Weights of a small transformer language model.
Size: 8 layers, width 576, 9 heads of 64.
Architecture: LayerNorm before each block, no biases in attention or MLP.
MLP neurons of a small language model. Each row is named by its layer, matrix (up: input weights) and neuron, and shows model dimensions 144-239. Each number is 50 + 15 x the weight over its row's rms, rounded and kept within 0 to 99.
After each neuron's rows, "fires on" lists the tokens most often at its 100 highest values on Wikipedia text that the model never trained on.

L2.up453:26 32 58 62 66 52 52 49 50 51 52 52 64 46 34 55 47 50 53 70 41 43 39 39 37 53 57 22 61 74 32 35 54 50 58 58 24 38 51 63 59 21 85 61 28 29 81 43 54 52 23 38 50 43 48 50 55 41 44 47 46 53 45 44 36 57 36 42 41 36 39 53 84 59 77 61 65 47 29 54 49 67 63 58 29 48 65 54 40 38 35 40 59 37 41 30
fires on: "1", "3", ":", " on", "2", "9"

L2.up661:29 53 46 39 57 61 12 67 31 38 61 53 80 12 30 40 44 52 63 56 58 34 72 61 58 33 46 48 63 68 64 65 57 28 32 47 42 58 65 52 50 41 68 54 17 72 59 56 22 35 84 25 46 25 53 41 62 52 42 42 57 44 45 49 41 69 49 33 66 35 46 55 60 89 68 36 62 55 57 66 33 58 52 67 28 72 63 27 47 60 79 69 39 36 57 52
fires on: " ", " n", ":"

L2.up666:30 52 70 49 61 54 77 66 42 63 35 65 24 34 49 51 51 21 28 55 32 46 32 47 44 66 63 08 33 70 36 68 54 58 56 42 52 53 54 39 61 47 34 67 90 55 52 50 25 70 87 30 49 44 46 44 51 63 51 63 60 77 53 62 30 57 36 54 53 47 98 50 77 42 45 30 49 57 75 20 46 54 48 30 43 45 66 47 42 41 40 45 52 50 32 37
fires on: "u", " a", "r", " life"

L2.up580:60 36 62 44 76 50 37 52 57 49 54 68 57 29 32 65 44 26 67 40 29 56 55 38 63 54 47 17 35 85 55 54 52 23 60 44 59 69 59 46 49 48 79 72 42 68 53 46 46 35 39 12 57 33 33 49 16 32 36 53 50 32 54 28 38 70 41 38 48 31 65 45 57 46 48 38 51 52 45 52 54 44 46 58 36 56 64 44 40 72 37 18 27 31 77 52
fires on: "sp", " as", "1", " Year", " Season", "2"

L2.up4:77 31 43 49 63 41 25 33 65 18 48 48 69 37 48 33 45 44 25 50 60 55 67 50 64 37 43 68 42 53 74 61 39 29 67 28 57 45 57 46 38 44 56 35 40 45 40 56 50 35 30 40 31 58 83 33 48 22 46 32 51 41 41 51 68 29 58 28 37 42 31 70 63 61 57 38 41 27 60 69 50 38 54 76 52 37 69 35 62 71 54 62 57 42 72 62
fires on: " The", " |", " the", " cm", "'s"

L2.up1547:53 33 52 31 47 47 31 31 56 44 47 50 51 78 20 37 21 62 44 77 70 53 71 73 42 44 54 43 63 30 51 55 49 44 54 32 59 35 56 45 36 45 65 47 56 41 76 87 75 35 32 33 80 39 88 36 28 27 31 39 56 34 69 45 66 50 15 38 58 43 49 42 62 71 33 28 38 60 65 49 49 32 40 69 39 51 35 51 41 35 43 97 56 43 60 61
fires on: " the", "'", " his", " their", "'s"

L2.up2060:39 47 57 25 56 42 49 42 51 58 47 56 49 63 49 69 44 62 68 57 51 58 60 60 37 21 45 61 86 37 30 63 59 52 46 60 56 36 44 56 48 44 66 47 74 49 49 37 44 53 59 23 65 56 54 68 23 64 77 53 62 66 64 39 26 31 30 46 62 53 50 63 47 71 43 34 65 32 31 80 53 37 53 29 54 52 58 63 48 58 16 47 41 72 41 35
fires on: " is", " may", " inc", " went", " per", ":"

L2.up386:32 63 60 66 82 33 08 58 48 67 48 48 47 44 35 21 34 41 47 50 51 34 44 41 61 43 59 34 44 64 44 29 50 56 29 36 49 75 57 51 63 24 50 68 66 57 42 26 42 47 39 49 68 55 29 50 57 38 55 43 45 56 43 36 63 40 47 42 17 52 61 52 73 62 35 40 47 38 61 47 15 44 74 58 53 65 49 49 45 54 62 61 51 66 62 28
fires on: "ak", "ap", "ark"

L2.up171:30 46 26 72 68 45 46 58 50 49 58 54 48 55 45 52 54 75 48 38 59 57 52 23 32 69 45 60 43 68 62 43 49 27 47 54 31 59 47 47 80 62 50 68 52 52 49 54 40 35 43 18 57 63 60 46 40 24 62 50 50 52 44 45 30 35 35 37 30 11 53 61 57 45 26 37 69 37 38 51 54 51 34 45 36 49 42 56 54 63 55 40 70 47 40 61
fires on: " I", "I", " A", " U", "A"

L2.up805:18 13 60 38 47 54 52 32 43 53 70 84 46 60 31 54 60 60 59 40 48 37 47 71 54 46 31 31 42 39 26 43 54 45 46 44 61 40 66 53 42 34 76 70 73 61 28 49 63 35 37 23 70 51 77 60 51 46 56 44 39 59 53 66 60 57 40 36 61 62 55 41 66 52 63 53 52 26 59 56 42 62 64 46 41 66 53 53 31 78 71 51 33 43 47 42
fires on: "\n", ":\n", ",", ":\n\n", ".\n", "\n\n"

L2.up826:10 28 32 39 43 55 58 47 46 77 52 53 60 40 68 47 50 68 58 65 43 43 30 57 39 57 40 25 40 46 31 26 48 59 43 47 51 45 61 33 85 59 30 47 52 56 37 39 48 66 35 60 47 66 58 76 52 42 52 60 77 50 56 37 47 36 54 52 41 34 49 44 47 51 27 52 80 45 69 53 68 51 58 29 37 54 44 52 42 45 33 54 64 33 64 60
fires on: "\"", " \"", " “", ",\"", ".\""

L2.up2002:59 42 36 31 58 71 36 56 52 36 53 37 65 31 46 44 76 56 66 40 63 66 32 28 26 64 35 31 62 74 60 45 40 29 40 40 38 50 55 54 31 38 62 65 16 79 54 81 36 29 50 46 25 33 46 56 45 44 44 68 25 27 65 81 59 29 77 50 49 36 52 57 51 57 64 46 71 55 73 91 18 69 12 66 58 42 61 70 53 35 47 55 46 30 86 43
fires on: " ", "our"

L2.up186:55 28 29 63 65 88 43 69 50 35 64 70 27 35 40 46 69 68 54 44 59 55 34 45 25 34 57 43 57 68 63 59 36 36 33 48 58 63 57 57 69 30 46 54 55 76 47 43 66 29 32 50 48 42 33 52 83 20 41 38 51 36 61 90 47 60 55 38 60 31 23 48 74 49 88 50 42 65 35 58 31 64 64 66 27 53 42 38 23 25 47 49 54 35 56 44
fires on: " "

L2.up1375:29 36 25 60 80 58 71 63 37 15 61 44 33 35 27 74 35 60 38 31 34 29 56 41 41 66 45 52 62 40 48 68 33 57 55 27 33 63 49 45 78 57 56 59 31 45 58 73 63 80 47 36 36 53 57 30 59 55 28 57 88 61 50 35 34 57 40 39 59 55 76 44 60 41 52 27 59 66 49 41 61 60 34 53 37 60 46 66 45 54 57 45 54 50 52 63
fires on: "I", " No", "R", ")", "O", "A"

L2.up1242:51 74 36 38 36 58 66 37 67 42 33 47 45 63 42 61 43 36 24 42 48 43 55 48 41 50 34 37 41 75 37 45 28 59 50 53 23 14 68 57 31 46 78 59 46 64 40 64 70 52 43 31 45 59 70 79 52 39 46 50 49 47 56 58 41 30 52 61 50 58 43 77 79 39 65 51 19 78 42 76 57 75 83 70 47 53 32 65 47 36 60 21 31 26 71 24
fires on: " d", " f", " j", " st", " ex", " gen"

L2.up1928:41 30 63 43 57 42 54 40 49 54 50 56 77 41 73 39 52 42 53 52 58 47 65 61 56 51 55 55 34 61 45 57 54 50 29 35 52 66 69 20 36 41 52 58 33 56 43 55 34 85 32 43 47 34 57 62 46 34 54 49 39 17 51 47 50 49 12 41 56 45 48 60 55 70 42 44 50 79 51 53 24 37 54 47 47 71 55 34 41 44 38 65 42 81 49 04
fires on: " al", " the", " Al", ":", " went"

L2.up1190:52 63 53 30 61 53 47 55 43 71 48 64 44 56 70 46 48 50 40 53 39 49 24 30 37 49 26 80 46 68 33 53 44 46 63 50 29 40 60 48 64 68 37 43 32 56 81 64 53 47 57 34 50 59 45 51 03 50 28 48 45 24 39 46 49 53 30 79 71 22 56 52 66 60 55 38 60 60 38 61 52 41 46 55 53 42 56 57 61 67 88 35 36 58 41 59
fires on: "-", "),", " l", " st", " k"

L2.up1802:21 17 24 34 72 54 63 68 70 29 37 53 60 91 30 41 44 14 60 42 46 45 33 44 55 62 53 51 68 32 46 64 55 62 48 47 27 58 49 35 76 54 61 50 36 14 42 66 50 25 45 24 48 49 63 50 40 52 54 54 46 35 50 49 51 43 21 41 51 47 77 37 40 41 69 21 81 43 39 59 39 43 53 30 35 42 42 33 35 56 48 84 53 31 47 42
fires on: "'", " the", " a", " his", "'s"

L2.up1566:54 47 45 64 54 66 57 70 44 59 47 29 64 62 51 65 68 31 76 33 59 61 47 39 48 49 52 46 43 48 65 49 34 29 50 36 44 46 43 45 28 28 29 60 49 71 36 57 56 38 44 46 30 64 46 57 70 20 63 38 49 29 63 83 63 32 63 66 45 54 41 51 53 33 61 38 44 50 49 66 54 58 53 63 67 29 47 53 38 58 35 61 58 36 44 47
fires on: " ", " in", " north", " pl", " south", " average"

L2.up1487:51 58 72 48 67 60 33 43 50 37 52 63 61 48 45 46 50 54 72 43 56 50 54 54 62 61 32 36 41 80 47 40 53 53 40 74 36 41 61 51 38 27 35 61 56 34 61 41 23 44 74 35 84 39 34 75 25 58 57 52 55 75 66 57 25 75 56 50 74 68 81 43 52 54 37 34 71 43 46 58 31 27 49 60 41 67 62 50 48 54 81 61 56 66 42 45
fires on: " =\n\n", " Development", " Research", " Time", "\n\n", " km"

L2.up507:64 50 50 55 41 65 65 56 36 49 54 57 72 20 54 43 69 69 55 42 69 47 54 37 32 32 66 47 50 48 68 85 43 41 35 56 64 82 45 47 56 15 52 65 75 60 28 51 45 67 15 54 37 19 61 48 37 42 28 60 52 38 53 55 56 67 52 47 49 54 63 46 70 69 74 48 49 68 40 60 38 42 45 60 52 48 24 31 71 72 27 47 38 40 62 38
fires on: " al", " Al", " author", "mad", " Constant"

L2.up565:17 65 19 26 49 62 51 63 41 41 46 39 49 45 54 64 55 46 51 44 32 69 54 69 55 57 59 55 50 66 42 56 60 52 70 39 56 13 42 44 61 46 75 53 19 31 56 32 41 38 59 48 40 46 73 57 44 54 51 45 65 18 31 45 50 36 58 35 41 37 62 65 61 29 71 33 28 44 61 63 68 64 57 54 48 40 69 52 48 56 65 16 63 54 37 64
fires on: " st", "ly", "ively"

L2.up58:24 28 31 39 48 54 50 44 66 50 17 49 43 55 45 56 38 49 24 63 48 53 80 55 33 64 57 59 53 54 67 16 54 79 46 62 25 19 66 48 72 48 73 45 09 65 29 71 76 33 60 52 56 45 39 23 49 46 58 27 78 60 58 52 59 61 49 38 57 48 43 47 76 47 45 60 68 36 55 39 55 59 61 48 38 55 25 65 37 53 56 53 46 52 64 70
fires on: "O", "\"", "R", "CA", " \""

L2.up622:21 59 40 40 79 54 51 58 31 62 49 60 73 43 21 73 50 45 36 32 51 59 44 46 33 46 50 50 58 19 78 73 18 59 32 46 28 48 54 60 59 56 66 45 42 72 60 53 59 66 42 27 60 66 55 36 50 36 35 67 72 38 45 20 74 50 49 00 65 32 32 48 81 44 27 25 41 65 49 54 37 44 71 48 31 50 35 46 45 69 58 53 54 59 67 65
fires on: " R", " J", "(s", " M", "'s", " wh"

L2.up540:42 56 74 20 58 73 63 43 47 66 42 78 25 58 47 32 46 62 46 42 39 47 30 47 29 50 45 59 45 36 31 52 47 50 27 72 45 49 72 63 58 37 51 55 57 56 68 59 56 44 27 37 43 72 63 29 44 24 15 64 32 52 41 42 54 44 49 41 36 49 55 67 75 68 41 51 57 59 27 42 15 44 46 38 59 94 70 61 77 72 66 86 74 37 20 65
fires on: " (", ")", " |", " °", " (°", " Albums"

L2.up912:40 32 39 54 59 47 41 57 68 54 53 63 52 46 43 50 49 34 39 51 56 62 62 78 54 50 44 36 38 51 30 33 48 49 61 62 45 24 35 69 49 61 53 45 52 39 44 35 56 55 53 40 29 28 56 41 37 50 59 26 73 62 46 25 38 71 35 37 29 28 50 47 60 42 68 47 49 51 30 62 61 48 44 48 40 60 63 69 29 63 30 63 60 31 38 43
fires on: " ", "2", "1", " addition", "0"

L2.up1365:11 68 52 50 65 41 39 48 77 77 47 73 74 65 33 48 39 25 42 31 53 63 58 50 43 16 37 69 66 61 37 67 58 86 54 67 34 10 62 45 40 67 44 54 37 43 46 53 21 46 09 45 79 48 79 24 40 43 31 35 55 59 39 46 40 45 54 35 66 51 50 47 48 57 51 21 61 52 41 50 53 28 46 29 25 37 56 48 42 44 44 45 54 39 57 64
fires on: " h", ",", " m", "),"

L2.up1282:57 44 52 53 35 54 55 38 42 40 41 80 41 80 48 47 50 66 43 79 75 55 59 53 78 34 31 47 34 41 66 43 41 43 68 11 48 62 54 39 74 50 53 58 73 45 25 43 45 65 36 46 25 50 42 63 51 38 25 52 42 52 51 50 57 61 61 49 32 32 50 46 75 17 40 43 35 38 57 43 49 52 25 48 49 27 46 61 53 47 37 35 40 49 31 33
fires on: " two", " three", " four", "ó", "our", " Three"